python train.py --num_hidden_layers=25 --hidden_size=256 --num_attention_heads=8 --num_key_value_heads=8 --head_dim=32 --intermediate_size=1024 --vocab_size=8192 --hidden_act="tanh_gelu" --norm="layernorm" --norm_place="pre" --norm_eps=1e-05 --positions="learned" --qk_norm=false --attn_scale=0.177 --bias="all" --tie_word_embeddings=true --parallel_block=false --init="normal" --init_std_qkv=0.0233 --init_std_o=0.0233 --init_std_up=0.0233 --init_std_down=0.0233 --optimizer="adamw" --learning_rate=0.00127 --beta1=0.95 --beta2=0.99 --weight_decay=0.14 --lr_head=0.00834 --max_grad_norm=1.0 --warmup_steps=311 --schedule="wsd" --decay_fraction=1.0 --decay_shape="linear" --final_lr_fraction=0.0 --batch_tokens=65536 --max_seq_len=256 --doc_mask=true --train_tokens=493300000 --max_steps=7528 --dataset="wikipedia_en"
MLP neurons of a small language model. Each row is named by its layer, matrix (up: input weights) and neuron, and shows model dimensions 96-223. Each number is 128 + 32 x the weight over its row's rms, rounded and kept within 0 to 255.
Before each neuron's rows, "fires on" lists the tokens most often at its 100 highest values on Wikipedia text that the model never trained on; "fires in" lists the words (lower case) most often at its 100 highest values on Wikipedia text that the model never trained on.

fires on: " of", " are", " were", " Total", " league", " total"
fires in: "of", "are", "were", "total", "league"
L2.up305 [136 106 119  96 134 115 109 140 216  96 111 109  88 122 126 113  60  82 150 188 136 164 169 147 119 145 118 104 143 170  66 129  86 103 144 144 161 111 123 124 108 116 157 138 153 135 116 176 129 146  42  78 145  91 141 105 112 123 131 127 172 114 137 140 152  95 116 146 150 155 154 174 148 157  98 103 164 122  96 152 173 101 104 167 168 144  84  98 103 135 140  66 113  91 100  84  77 131 175 150 106 132 112 106 105 131 127 176 114 132 160 148 147 156  99  98 121 140  89 161 138  48 144 162 110 124 149 166]

fires on: " made", " career", " trade", " to", " service", " then"
fires in: "made", "career", "to", "service", "then", "she"
L5.up808 [143 109 124 144 134 100 142 134 101 108 128  79 135  76 126 116 138 156 120 130 196 111 104 140  65 170 119 115 126 119 123 141 152 140 122  89 112  81  92 213 170  91  94 129 213 101 174 124 123 130 100 138 148  98 128 189 158 168 163 127 151 177  96  23 153 146 129 105 159 119 129 120 210 158 172 108 145 120 117 123  88  49 200 158  92 123  94 163 101 104 119 163 149 146 189  94 148 150 140 116 107  98 125 148  89 176 195  84 141 107 155  77 129  99 112 167 179  62 194 130 148 164 116 171 121 168 168 124]

fires on: " for", "ed", "ung"
fires in: "for"
L11.up255 [127 147  84 111 138 123 141 159 101  52 174  65 164 148  65  93  89 137  91 105 156 194 163 122 112 118 111  87 215 188 148 142 120  90 148 164  89 108 122 141  82 120 129 137 146 120 101 138 144  87  80 164 129  99 164 123 130 108 104  97 119 128 199 116 133 119 129  99 158 166 126 168 208 151 110 125 159 169  96 133 150 124 151 241 134  75 161 111 108 116 106  98 110 120 160  89 138 125 180 126 131  90 124  94 131 115 127 175 171 175 168 126 122 163 183 122 147 106 142 130 151 100 158 143  68  61 156 136]

fires on: " the", " against", " The", "The", " with", " an"
fires in: "the", "against", "with", "after", "an"
L3.up81 [171 170 123 101 124  99 120 152  97  96 124  85 148  75 112  88 153  73 123 171 130 119 201 139  94 151 126 115 121 113  84 120  89 117 120 146 169 118  83 147 114  76 183 171 145 106 148 141 155 148 141  98 135  98  84 190 128 112 101 164 118 181  93  85 224 152 110 132 181 143 126 116 128 168 134 136 148 132  78 136 143  99 152 171 120 124 169 155  83 116 132 104  72 134 105 108 153 130 112 120 115 150 156  94 107 141  88 109 175 155 150 125  39 110 161 161 167 113 177  87 142  99 111 101 142  98 137 141]

fires on: " he", " we", " We"
fires in: "he", "we"
L15.up424 [115 143 125  94 133 100  68 158 114 122 102  49  59 102 167 156  81 124 159 113 200 144 160 138 123 133 111  59  99 134 106 101 149 139 109 155 122 144 148 104 142 159 168 154 162  70 145 159 130 103 149 106  85  96 165 184 175  64 145  91 149 182 157  99 192 175  99 139 124 182 151 126 196 150 136 121 155 116 106 133 180  96 101  98  99  86 123 128 105 132 137 130 181 112  63 142 173 143 129  77  88 104 170 123 224 159 178 153 158 127 116 141 145  78 116 120 141 112  72 125 180 128  76 132 104 142  95 135]

fires on: " United", " first", " Northern", " southern", "ern"
fires in: "united", "first", "northern", "southern", "eastern", "former"
L6.up905 [129  43  97 111 139  91 131 159 138  91 200 123 173 115 128 141 138 145 123 151 143 130 137 137 110  83  95  88 111 125  89 148 140  91  79 118 121 122  96 172  87  76  85 129 168 170 150  95 152 138  76 106 108 101 140 140 148 167 118  82 142 164 139 102 141 117 136 118 171 152 149 161 141 119 164 130 134  93 116 155 124 104 159 125  94 113 163 123  57  72 118 113  96  96 153 110 202 153 146 188 139 107  99 132  92 189 166  81  79 139 133 132 183 161 147 143 115  73 151 101 118 132 177 140 135 155 187 147]

fires on: " school", " School", " she", " She", " we", " ESPN"
fires in: "school", "she", "baseball", "espn"
L5.up231 [ 93 118 113 126 108 111 131 173 126 150 104  92 118  99 119  96  88 187 142 152 162 184 129 126 165  45 117 150 125 147 106 129 116 119 134 128 135 100 106 182 170 142 133 112 188 143 180 153 129 119 110 148  89 141 156 142 107 176 148 121 110 137 133 139 127 137  93  96 157  96 141  96 157 166 161 144 163 154 136 168 150  79 105 107 117 124  92  74 113 170 122 121 201 140 173  83  94 149  99 106 110 122 112 106 117 177 193 156 107 114 171  68 126 177 164 148 155 111 128 136 159 131  97 137  96 166 114 123]

fires on: " has", " his", " have", "ner", " are", "erv"
fires in: "has", "his", "have", "are", "reservoir"
L11.up329 [ 82 110 124 140  94 134 130 163 183  73 179 136 119 122 148  75  81 159 111 183 155 164 168 146 149 112 103 101 150 139 108  80 159 121 128 124 163 170 115  47 105 131 163  93 156 173 150 126 127 169  77  80  87  56 186 104 140  84 130 138 131 104  87 121 149 115 123 126 134 200 159 158 155 148 138 188 158 104  91 136 171  87 162 140 129 142 102  79  92 163 152 114 153 121 128 117 106 171 119 103 154 135 174 124 163 187 143 157 174 125 199 109 132 169 108 115 138  85 113 146 183  94 156 158  86 129 125  98]

fires on: " and", " called"
fires in: "and", "called"
L19.up127 [125 153 106 133 114 140  90 167  98 111 154  97 153 104 102 189 133 123  82 106 170 160 109 104  83 165 177 169 134 182 134 165 115 133 124 164  93 151 107 100 175 120 133 161 155 173 106 174 161  92  87 126  70 142 144 169 171 123 117 107  69 124 125  92 121 108 112 112 138 157 165 142 177 164 153 100 140 103 104 132 122 134  81 138 101 140 139  94 109 219 144 157 198  85 137 112 164 168 180 117 142  92 218 149  79 123 133 109 145 166 125  89 129  53  66 100 178  97 164 114 115 120 102  67 182  77 164 167]

fires on: " of", "ed", "s"
fires in: "of", "s", "truth"
L6.up304 [124  77  99 182 200  76 137 171 192 140 107 129  89 121 108  80 116  96 137 166 149 154 191 170 146 179 139 156 160 113 104  97 122 110 173 158  98 182 136  59  92 143 181 157 147 100 111 148 105 128 149  87  77  88  98 138 178 122 132 171 102 117 131 151 115 119 102 125 139 146 111 134 123 164 127 134 180 145 111 121 164 104  85 138 111 127 186 114 134 111 121 142 147  96 189 169  90 117 112 115 176 149 103 115 138 116 136 126 115 163 124 104  56 136 121  84 173  71 133 137 131 113 149 111 110 159 128 135]

fires on: " the", " an", "An", "Te", "s"
fires in: "the", "an", "s"
L19.up584 [157 127  72 126 177  82 112 141 173 154 112 111 116 114 106 123  99 135 102 132 171 135 126 135 104 156 139 109 194 139 130  65  79 133 127 162 107 176 193 160 110 154 193 150 133 146  66 147 118 145 130 133 135 158 147 125 115 112 141 158 148 117 153  70 152 141  89 123 102 159 172 114 150 185 164  97 177 114 115 106 110 140  95 134 130  82 107 112  77  96 161 119 153 120 145  99 119 118 179 175 148  91 117 142  86  80  95  98 123 156 184  85 122 154 146 114 109  89 130 184 105 135 167 127  82 122 131 116]

fires on: "On", " on", " about", "ed", " of", " infl"
fires in: "on", "about", "of", "microbesonline"
L6.up441 [ 93 113 137 174 159 116 109 179 132 114 166  80 131  99  51 111 146 148 118 112 159 171 126 172 115 142 127 149 153 115 159  98 124 147 145 160 117 164 128 108 113 118 102 177 182 117 183 127  96 140 117 128 129 106 121 138 179 114  81  93 115  51 133 121 108 200 122 107 134 180 145 135 147 160 126 117 112 113  16 132 191 152 142 150 168  88 134 156  55  90 105 125 106 105 144 140 120 137 137 119 158 176 132 132 110 125 121  96 106 175 139 117  65 142 202 106 137 118 172 120 124 175 127  90 134 107 134  81]

fires on: " International", " BRA", " Best", "ero", "International"
fires in: "international", "bra", "best", "action", "cameroon"
L5.up763 [144  94  89 142  87  59 113  89 140 182 113 159  76 113 157  62  75 150 105  94  88 142  78 162  94 122  83 136  97 147 118 116 132 100  89 119  60 153 132  83 181 116 100 134 142 136 124 109 118 107 135 123 161 107 104 115 168 151 111 137 136 128 114 180 163 108 115 119 176 139 111 139 131 155 131 147 128 116  92 166  82 100  97 150 129 149 146 138 119 100 132  72 100 100 128  87 128 138 139 176 136 124 138 109 175  88 131 129 162 166  91 208 123  74 146 159  97  96 195 140 147 153 173  99 142 180 121 146]

fires on: " after", " until", " before", " than", " impr"
fires in: "after", "until", "before", "than"
L15.up772 [110 105 160 121  51 105 153 115  95 133 196  87 150  92 113 138 151 171 189 138 120 128 192 121 154 133 103 174 133 161 127 139 114 144 144 108 139 140 103 128 171 172 126 166 184 122 178 108 144 138  75 163 166  90 120 123 144  72 120  84  71 119  70 136 140 182 131 112 129 151 122  99 133 173 117 126 119 191  73 152 148 142 143 186 151  45 149 201 108 161 170 193  61  89 140 186 150 133 123  95 167 187 166 166 125 124 112 163 186 127 117 100  76 157 177 199 163 148 111  85 123 168 101 107 177 116 135  82]

fires on: " He", " group", " It", " he", " it", " be"
fires in: "he", "it", "group", "be"
L12.up103 [171  70  82  93 137 148 104 124  94 123  68  87  98  98 102 111  65  88 126 103 125 163 137 154 129 130 116 104  90 189  85 123 116 139 143 121 133  58 149 116 103 180 142 151 122 138 144 179 105  86 149 100 114  35 140 171 110  87 132  85 113 142 141 139 198 123 114 129 213 115 126 136 176 126 153 135  84  90 128 138 154  91 105 144 117 133 126 152 107 137 107  80 169 128  81 119 205 108  84 112  89 116 104 115 141 108 117 145 126 142 121 126 175 119 150 126 143 134 153 153 122 102 148 153  73 173 137 152]

fires on: " United", " Music", " National", " Athletic", " Naval", " State"
fires in: "united", "national", "music", "naval", "athletic", "state"
L6.up804 [150  69 128 185 182  10 116 144 131 168 139 122  94 154 152 143 113 114 116 116 142 110  81 163 139 100 147 101 149 157  99  64 135 116 182  77  68 154  76 172 123  82 113 115 115 147 153 116  62 131  96 122  83  65 154 143 145 171 179 140 130 101 162 128 121 102  99  90 165 157  73 109 162 146 128 100 140 101 114 128  83 126 120 154 149 149  98 122 116  80  95  94 148 102 212 131 117 100 144 204 117  99  85 112 120 132 137 101 125 187 147 128 140 128 186 138 155 131 117 163 145 116 141  86  89 145 138 168]

fires on: " made", "ew", " given"
fires in: "made", "given", "withdrew"
L6.up656 [137 126 147 145 189 155 192 162 129  85 150 106 154  82 112  76 158 149 172 187 172 161 135 135 121 149 102 159  89 102 117 138 147 108 112 135 122  82 110  96 102  95 177 108 247  69 202 106 148 156 152 118 124 115 121 131 145 151 136  89 112 183  75  91 171 124 117 164 178 101 139 133 181 151  99 128 204 147  76 135 115  91 145 156 109  82 156 129 111 161 135 163 121 123 154 106 106 161  88  92 111 138 178 139  70 148 135 113 139 114 134 122  94 116 156 138 219  85 157 118 177 122 108 167 149 168 147 104]

fires on: " which", " who", " them", " the", " someone", " you"
fires in: "which", "who", "them", "the", "someone", "you"
L5.up36 [170  90 109  97 120 155  90 122 107 172  61  97  72 106 121  61 133 127 132 128 162 174 141 135  53 113 105  89  79 118 109 134  89  99 136 189 151 129 118 168 121 160 188 133  92  75 146 139 142 175 130  83  93 116 171 146 131  95 123 122 154 189 180 160 147 133 108 116 150 103 136  89 102 152 115 166 159 168 105  92 139 111  84 117 110 138 196 111  94 119 181 141 196 150 102 101 208 121 126 115  83  86 135 119  90 178 109 100 154 134 147 152 143 100 115 153 114 118 119 119 150  92  49 132 117 136 123 141]

fires on: " of", " all", " All", " first", "All", " are"
fires in: "of", "all", "first", "allmusic", "are"
L12.up266 [177 139 120 134 142  82  85  91 216 177 202  72 113 117 104  71 104 180 201 160 127 104 186 151 148  77  48 134 122 177  99  61 101 126 136 119 142  93 155  64 145 178 107 109 160 114 162  88 147 135 170  88 113  74 173 180 230 100 138 122 163 125 107 113 134 146 120 149 165 107 158 129 104 145  96 109 157 129  72 130 196 152 100 109 131 148 178 119  87  99 154 117 165  92 167  48 190 140 175 119  91  74 174 125 153 121 194 149 129 158 164 119 168 122 113 117 151 140 130 143 132 102 141 107 131 123 148  86]

fires on: " which", " that"
fires in: "which", "that"
L6.up360 [122  59 125  84 125 117 166 160 178 123  84 101 109 105 129 158 123 167 138 222 170 120 133  95  93 163  90 100  93 150  70 163 106 100 169 141 128 133 130 156 112 116 201 171 118  69 137 168 110 117 167  91 126 101 138 146  95 141 123 133 129 169 114 108 147 134 111 158 154 163 110  86 134 194 113 114 144 130 101 154 140 112 100 139 122  94 100 107 113 175 179 180 123 111 114 100 187 131 139  97  43 170  94 136 110 105 115 136 126 119 137  78 143 105 119 198 110 153 129 178 158 141  85 138 139 160 139 146]

fires on: " Team", " career", "ball", " basketball", "field"
fires in: "team", "career", "basketball", "teams"
L2.up277 [115  81  89 170 120  76 119 176 133 113 151  82 108 115 155 141 139 150 129 122 162 147 127 145  90 125  90  99  72 163 117 111 119 132 134 113 106 138  90 182 170  63  76 127 190 108 169  81 143 116 141  97  72  98  49 121  87 152 145 155 134  99 118 118 144 116 114 136 179 166 131 128  90  89  91 135 170 108  94 158  82 164 130 117 130 142 133  86 105  90 128  94 138  99 161  80 169 177 123 142 114 138  73 152 151 167 163 105 127 150 156 119  97 138 147 189 179 123 102 176 137 140 186 151 124 136 150 146]

fires on: " where", " which", " there", " There", " whom", " what"
fires in: "where", "which", "there", "whom"
L11.up555 [151 127  75 147  59 123 155 131  98 110  56 110 166 104 168  79 120 174 185 171 189 157 113 148  97 123 147 116 139 119 131 124  89 125 149 201  90  86 131 217  97 142 185 208 117  63 124 147  78  63  85 132 137  94 107 160 153 129  83 136  97 188 155 102 148 125 108 140 163 111 119 109 201 117 130 132 162 157 101 104 104  94 134 130 159  86 114 124  90 154 206 163 143 113 114  92 121 160 143 127  79 185  93 102  77 147 116 154 138 107 168 136  98 186 130 181 146 127  93 141 187 133  78 109 146 125 141 124]

fires on: " due", " has", " have", " addition", "avi"
fires in: "due", "has", "have", "addition", "had", "from"
L6.up159 [157 121  63 102  76 141 120 186 151 122 119 115 115 102 137 136 135 112 149 138 142 164 180 151 153  97  91 135 146  99 150  88 108  96  87 107 144 149 105 183  77 139 131 142 108 161 150 146 147 102  88  95 149  71 126 126 165  67 124 130 149 105 196 172 163 104  64 134 164 148 167 151 141 172 136 151 119 178  78  93 145  82 144 110 106 111 111 123  87 202 161 152 161 108  90 101 130  77 146 154 125 163 162 163 117 188 144 136 132 123 203 106 189 130 117 173 103  39  79 116 180  54 141 117  95 165 125 144]

fires on: " October", " September", " November", " Prince", "as"
fires in: "october", "september", "november", "prince", "atlas"
L3.up920 [137  70 154  87 119  73 126 119 133 161 122 148 130 111 133 119 170 135 108 118 115 139  97 130 121  78 126  76 116  99 159 151  85  95 105 134 131 203  61 121 128  88 129 188 185 157 119 102  84 194  78 116 121  82 102 150  90 120 110 136  86 171 114 146 196 129 150 120 176  93 145 128 127 101  85 113 118 145 109 128 141 129 148 187 102 162 122 153  94 136 116 112  96  91  88 142 136  63 118 152 104 131 142 109 158 151 135 134 145 225  94 202 100  91 151 150 171  45 139 113 156  95  93 126  81 142 155 147]

fires on: " on", " exp", " def", " February", " str"
fires in: "on", "february", "off", "expedition", "second", "defensive"
L6.up614 [152 108 147 160 139 140 197 167 142  93 141 123 118 101 146 181 147 164 171 130 115 139 156 186 108 153  86 108 138 134 157 107 159  99  93 141 101 159 136  94 114 100 128 136 199 166 180 147 130 147  65 135 159 130 156 128 126 123 118 108  97  96 147 116 103  86 136 127 136 114 127 177 157 123 101 149 125  61  49 139 153 138 130 141 132 112  69 118  74  83 141 133 118 113 173  89 165 138 104  86 120 117 116 114 171 144 114 158 116 189 119 111  49 167 186 130 127 126 114 121 107 159  50 111  68 125 188  92]

fires on: " would", " int", "While", " considered", " will", " despite"
fires in: "would", "despite", "while", "considered", "will", "revealed"
L3.up131 [112 104 121  89 144 135 176 176 218 134 170 110 144 121 126 108 100 173 124 127 159 125  85 139  83 148 121 107 152  46 102 116 214 122  70 205 116 158  85 132  89  85 171 152 177 162 154 154  80 123 104 145 137  99 137 143 167 129 106  95 131 155 132 125 133 151 146 108 169 112 142 148 125 145 145 111 154  78  84 137 147 119  70 108  94 126 119 117  45 120 134 132  98  74 109 181 173 175 160 155 155 155 134  53 114 168  74 129  95 112 154 148 145 148 127 103 136  92 145 195 138 135 145 106 134 131 138 130]

fires on: " it", " It", "s", " the", " his"
fires in: "it", "s", "the", "his"
L19.up617 [171  95 110 158 128 126  92 148 121 125  71  71 157 127  96  81 133 158 133 174 159 114 101 135  73 168 127 101  92 103 100 123  92  91  79 146 125 154 106 207 119 175 125 141 151 129 118 142 138 174 139 111 118 104 104 173 125 118 144 100 151 156  67 198 164 165 122  97 162  98 179 171  93 160 157  95 133 155  84 130 123 106 167 124 141 124 145 205  94 101 135 133 125 206 147 125 132 155 127 137 168  98 148 112 137 130  85 117 201 194  99  84  87 141  80 113 198 121 140  85 138 149 160 137 178 137 153 132]

fires on: " that", " than", " Sha", " Some", " listed", "Some"
fires in: "that", "some", "than", "listed", "ranked", "named"
L11.up730 [113 102  69 149 118 112 125 155 183 107 131  85  77  80 148 168  54 140 125 152 147 179 155 124 116 123 111 137 152 139 109 118 115 120  89 170 147 125 138 163  87 134 165 208 171  61 114 151 112  59 133 151 160 140 167 124 190  98  93 135  84 113 125 111 121 185 128 155 152 141 113  71 119 196  77 102 164 132 102 146 166 159  84 151 132 118  98 118  91 162 151 182 174  78 111 131 125 105 136 133  93 122 130 136 100  95 129 109  86 122 162 182 140 137 130 106 102 112 118 156 142 122 144  85 178 143 140  93]

fires on: " to", "end", " live", "day", "s", " has"
fires in: "to", "live", "weekends", "has", "weekdays", "projects"
L2.up818 [144 160 105 130 159 132 109 104 160 199 119  78  94 114  96 101  97 123 112 119 184 129 106 142 119 179 125 102 130 158 107 110  91 109 162  98 101 128  70 170 114  90 149 140  98 168  73 174 104 137 125 102 123  62 180 153 119 179  91 163  95 152 158 118 181 133 121 105 150 168 105 122 144 130 170  77 116 110 138 113 167 111 133 169 114 125 105 128  83 115 150 129  61 106 130 125 143 111 123 105 224 162 124 128 138 100  72 168 115 107 223  52 172 107 143 125  75 117  95 142 134 118 169 115  89 182 157 169]

fires on: " but", " However", " however", " due", " yet", " Wa"
fires in: "but", "however", "due", "yet"
L6.up567 [161 130 118 103 121 162 133 105 141  89  75 113 145 109  98  61 123 172 125 129 140 102 157 165  95 109 104 129 122  76 158 138  47  95 111 172 153  85  69 158 123 128 122 148 131 128 146 146 115 104  65 137 157 112 104 203 123 103 131 170 126 198 146 132 154  93 115 107 153 144 147 116 222 168 156  87 101 162 123  64 154  84 177 140 101 131 100 118 110 131 205 182  83 147 121 140 151 142 181 127 141 161 119 158  97 180 103 153 137 139 183 150 159  91  93 124 220  50 125  91 193 159 106 137 126 193 196 161]

fires on: " an", "An", " An"
fires in: "an"
L19.up548 [129 132  63 129 114 152 109 177  92 130 112 129 160 101 122 145 112 124 137  69 139 167 119 172 132 136 192 153 177  82 112 109 150 149 132 113 167 175 120 162 124 116 183 116 157 134  63 121  88 133 143 152 126  79 153 105 131 136 114 122 152  91 161  59 122 160 104  67 113 143 151 146 145 103 144  93 129 161  98  73 172 148 151 115 189 151 109 191 111  91  38  97 113 123 138  98 126 159 168 169 152  73 143 106 124 159 108 137 123 206 136 116 117 191 150 101 117 112 188 114 133 155  85  92 102 135 138 106]

fires on: " due", " has", " According", " fl", " described", " beginning"
fires in: "due", "has", "according", "described", "beginning"
L6.up930 [134 141  47 164 167 149 142 149 143  87 187  98 160  77 157 145 140 142 115 118 127 133 188 199 145 123 129 120 125 142 129 108 112 120 138 118 164 102 160 143  61 164 152 171 195 124 131 129 120 120  85 174 143  99 181 165 153 147 144  83 118  97  82 130 123 178  94 135 117 190 120 178 216 145 101 130 111 161  72 109 140 116 184 175 146  71 114 167  81 144 220 137  82 139 123 146 114 105 161 106 138 165 155 191 122 123 124 129 161 109 191 129 144 191 126 127 142 108 112 125 160 130 136 141 162 144 188 116]

fires on: " at", " Li", "asc", " Czech", "ic"
fires in: "at", "czech", "licinius", "during"
L5.up95 [131 147  89 156 121  74 127 130 149 115 137 143 125 134 189 134 123 134 131 166 125  91 107 143 135 167 146 167 121 132 161 110 125 117 122  98  82 127 158 137 111 115 147 172 191 143 166 146 152 169 147 117 172  86  81 136 183 117  35 134 147  94  94 117 135 131 108  92 158 158  98 161 152 133  66  50 137 129  98 168  83 165  90 155 158  88 173 197 119  86 132 125  87 114 207 129 101 141 139 113 133 117 124 106 138  78 125 159  75 133 157 112  88 104 182 176 125 147 181  86 151 138 188 149 111 170 124 144]

fires on: " American", " Best", " Australian", " European", " International", " Canadian"
fires in: "american", "best", "australian", "european", "international", "canadian"
L11.up366 [166 127  83 142 134  81 124 131 142 138 114 122  92 127 124  82  83 102 124 190 123 171 156 125 175 104  66 140 151 158  71 103 149  97 117  67 110 100 120 145 147 100 100  99 127 147 173 159 127  73 129  88 116 105 142 149 209 119 127 109 157 161 127 176 134 166 118  78 173 112  94 115 116 162 138 107 128 102 105 151  57 123  84 101 143 125 195 122 114 119 133 123 189 106 172 105 145 136 132  91 119 107 116  95 107 132 127 145 109 169 157 133 172  90 111 170 116 120 164 135 134 112 186  99 152 156 108 124]

fires on: " won", " leg", " for", " led", " record", " played"
fires in: "won", "for", "led", "leg", "record", "played"
L6.up990 [130 121 125 133 155 117 174 155 162  60 180  98 152  93  97 133 126 131 196 119 120 153 127 174 128 110 112 178 124 124 126 159 176  93 100 185 135 101  65 135 141 104 135  85 237 124 136 126 153 185 114 117 144 139 159 120 155 120 140 107 101 135 131  87  96 146 121 142 174 152 162 187 146 134  83 150 121 144  82 109 144  60 167 130 129  79 139 114  82 138 146  69  86 128 130  81 125 109 171 146 124 169  95 108 101 195 160 130 129 118 133 164 122 114 152 117 191  99  93 118 153  70 152  97  72 104 152 135]

fires on: " appearances", " career", " she", " Rangers", " team", "field"
fires in: "appearances", "career", "she", "team", "rangers", "nhl"
L5.up368 [111 138  58  92  48  98  89 172  94 104  95  95 182  94 147  67 155 195 153 102 161 163 151 155 108  80  94 147  75 112  81 140 134 128 151 135 123 126 108 192 138 107 118 128 214 127 179 138 112 130  98 130 120 135 149 130 137 134 161  84 113 166 145 131 170 102  98  77 158 164  85 119 132 135 108 147 160 138  93 177  79  65 167 136 136 158 117 111 109 150 132 146 125 119 123 127 156 115 149 139  52 110  84 152 121 145 177 148 173 101 155 188  99 212 148 138 167  71  88 116 137  91 104 158 138 146  83 169]

fires on: " she", " it", " he"
fires in: "she", "it", "he"
L11.up404 [112 157 104 110 104  67 101 159 119 193  76  84 147  83 125  33  95 133 157 163 191 107  98 150  94  92 126 174 171  74 107  94 116 118 138 168  86 168 144 159  92 162 164 168 154  73 111  99 128 166 131 152 162 146 104 125 123 137 120 119 117 170 109  91 173 103  78 128 153 130  88 129 160 169  90 159 205 165 113 204 133  79 165  71 139 149 118 146 102 100 119  80 190 145 157  89 139 142 131 126 103 104 146  67  86 123 121 126 184  97 128 177  97 145 129 136 173 108 141  92 123 161  91 166 107 125  88 132]

fires on: " following", " to", " before", " after", "ing"
fires in: "before", "following", "to", "after", "because"
L15.up169 [167 129 110 112  87 122 137 172 165 126 105 140 163  66 110 103 107 170  90 141 114 132 144 149  85 141 116 107 109 127 107 137 156 105 113 143 110 153 176 136 102 116 132 169 173 147 178 153 135 142  75 143 135 156 118  99 108  81  61 120  35 114 164 103 155 129 126 129 150 146  87 104 173 179  93 136  91 112 108 134 159 113  55 114 102 102 193 118 108 160 195 134  91  58 124 127 150 146 155 109 167 165 118 134 152 161 155 106 133 132 135 100 103 178 196 118 135  76 142  65 129 158 118  81 115 149 208 138]

fires on: " Town", " Country", " Music", " Athletic", " Assembly", " Dance"
fires in: "country", "town", "music", "athletic", "assembly", "townsville"
L5.up65 [123 142 140 146 168  82 159 165  85 124 130 131 116 131 173 110  95 104 123 154 112 154 141 122 127 181  96 122 133 125 123 147 109  95 198  77  84  93 128 192 151 149 139 127 153 137 181  98 156  89 117 100  97  96 157 113 126 133 145 133 124 155 115 123 110 100  94 129 172 160  43 126 155 189 148 128 216  78 117 173 105 131 146 208 101 147  93  57 137  96 104 162  88 116 122 101 106  68 119 194  99 127 108 134  99 118  64 149 142 164 168  94  95  96 148 124 131  92 137 150 132  65 152 133  79 146 113 144]

fires on: " the", " his", " an", " its", " po", " her"
fires in: "the", "his", "an", "its", "her"
L19.up959 [158 105 102 132 133 100  73 125 156  87  99 192 136 105  66 119 142  92 100 152 159 145 144 167 100 207 116  80  73 100  56 107 143 106 121 124  97 134 139 142 152 147 152 100 148  39 149 128 160 153 102 125 129 110 184 143  96 132 117 199 112 131 127 149 132 118 145  64 152 158  94 145 114 189  80 146 149 116 104 136 160 165 107 116 159  76 116 140 103  63 125  67  98 129  93 160 144  73 177 105 147  65 138  80 113 139 124 139 174 135 145  72 133 196 112  96 125 115 126 143 132 102 175  97 117 187 134 131]

fires on: " Th", " at", " At", "Th", " during", " Ac"
fires in: "at", "during", "third", "thunder", "though"
L12.up877 [171 160 100 139 154 105 142 140 145 113 191  86 142  74  94 129 111  88 152 184 128 128 156 154 157 139  82 158 100 117 119  99 122 101 125 133 152 133  78 110 142 107 121 124 240 115 178 163 105 142 158  99 151 109 116 164 189 106 103 125 157  89 122 112 138 145 145  46 136 140 108 162 166 153  58  61 106 172  73 103 130 167 129 203 157  84 171 143  76  67 126 121  42 126 128 128  97 115 152  93 142 186 114 103 154 116  96  99 102 167 225 115 148 136 136 106 117 128 122 130 128 145 119 153 147  62 180 101]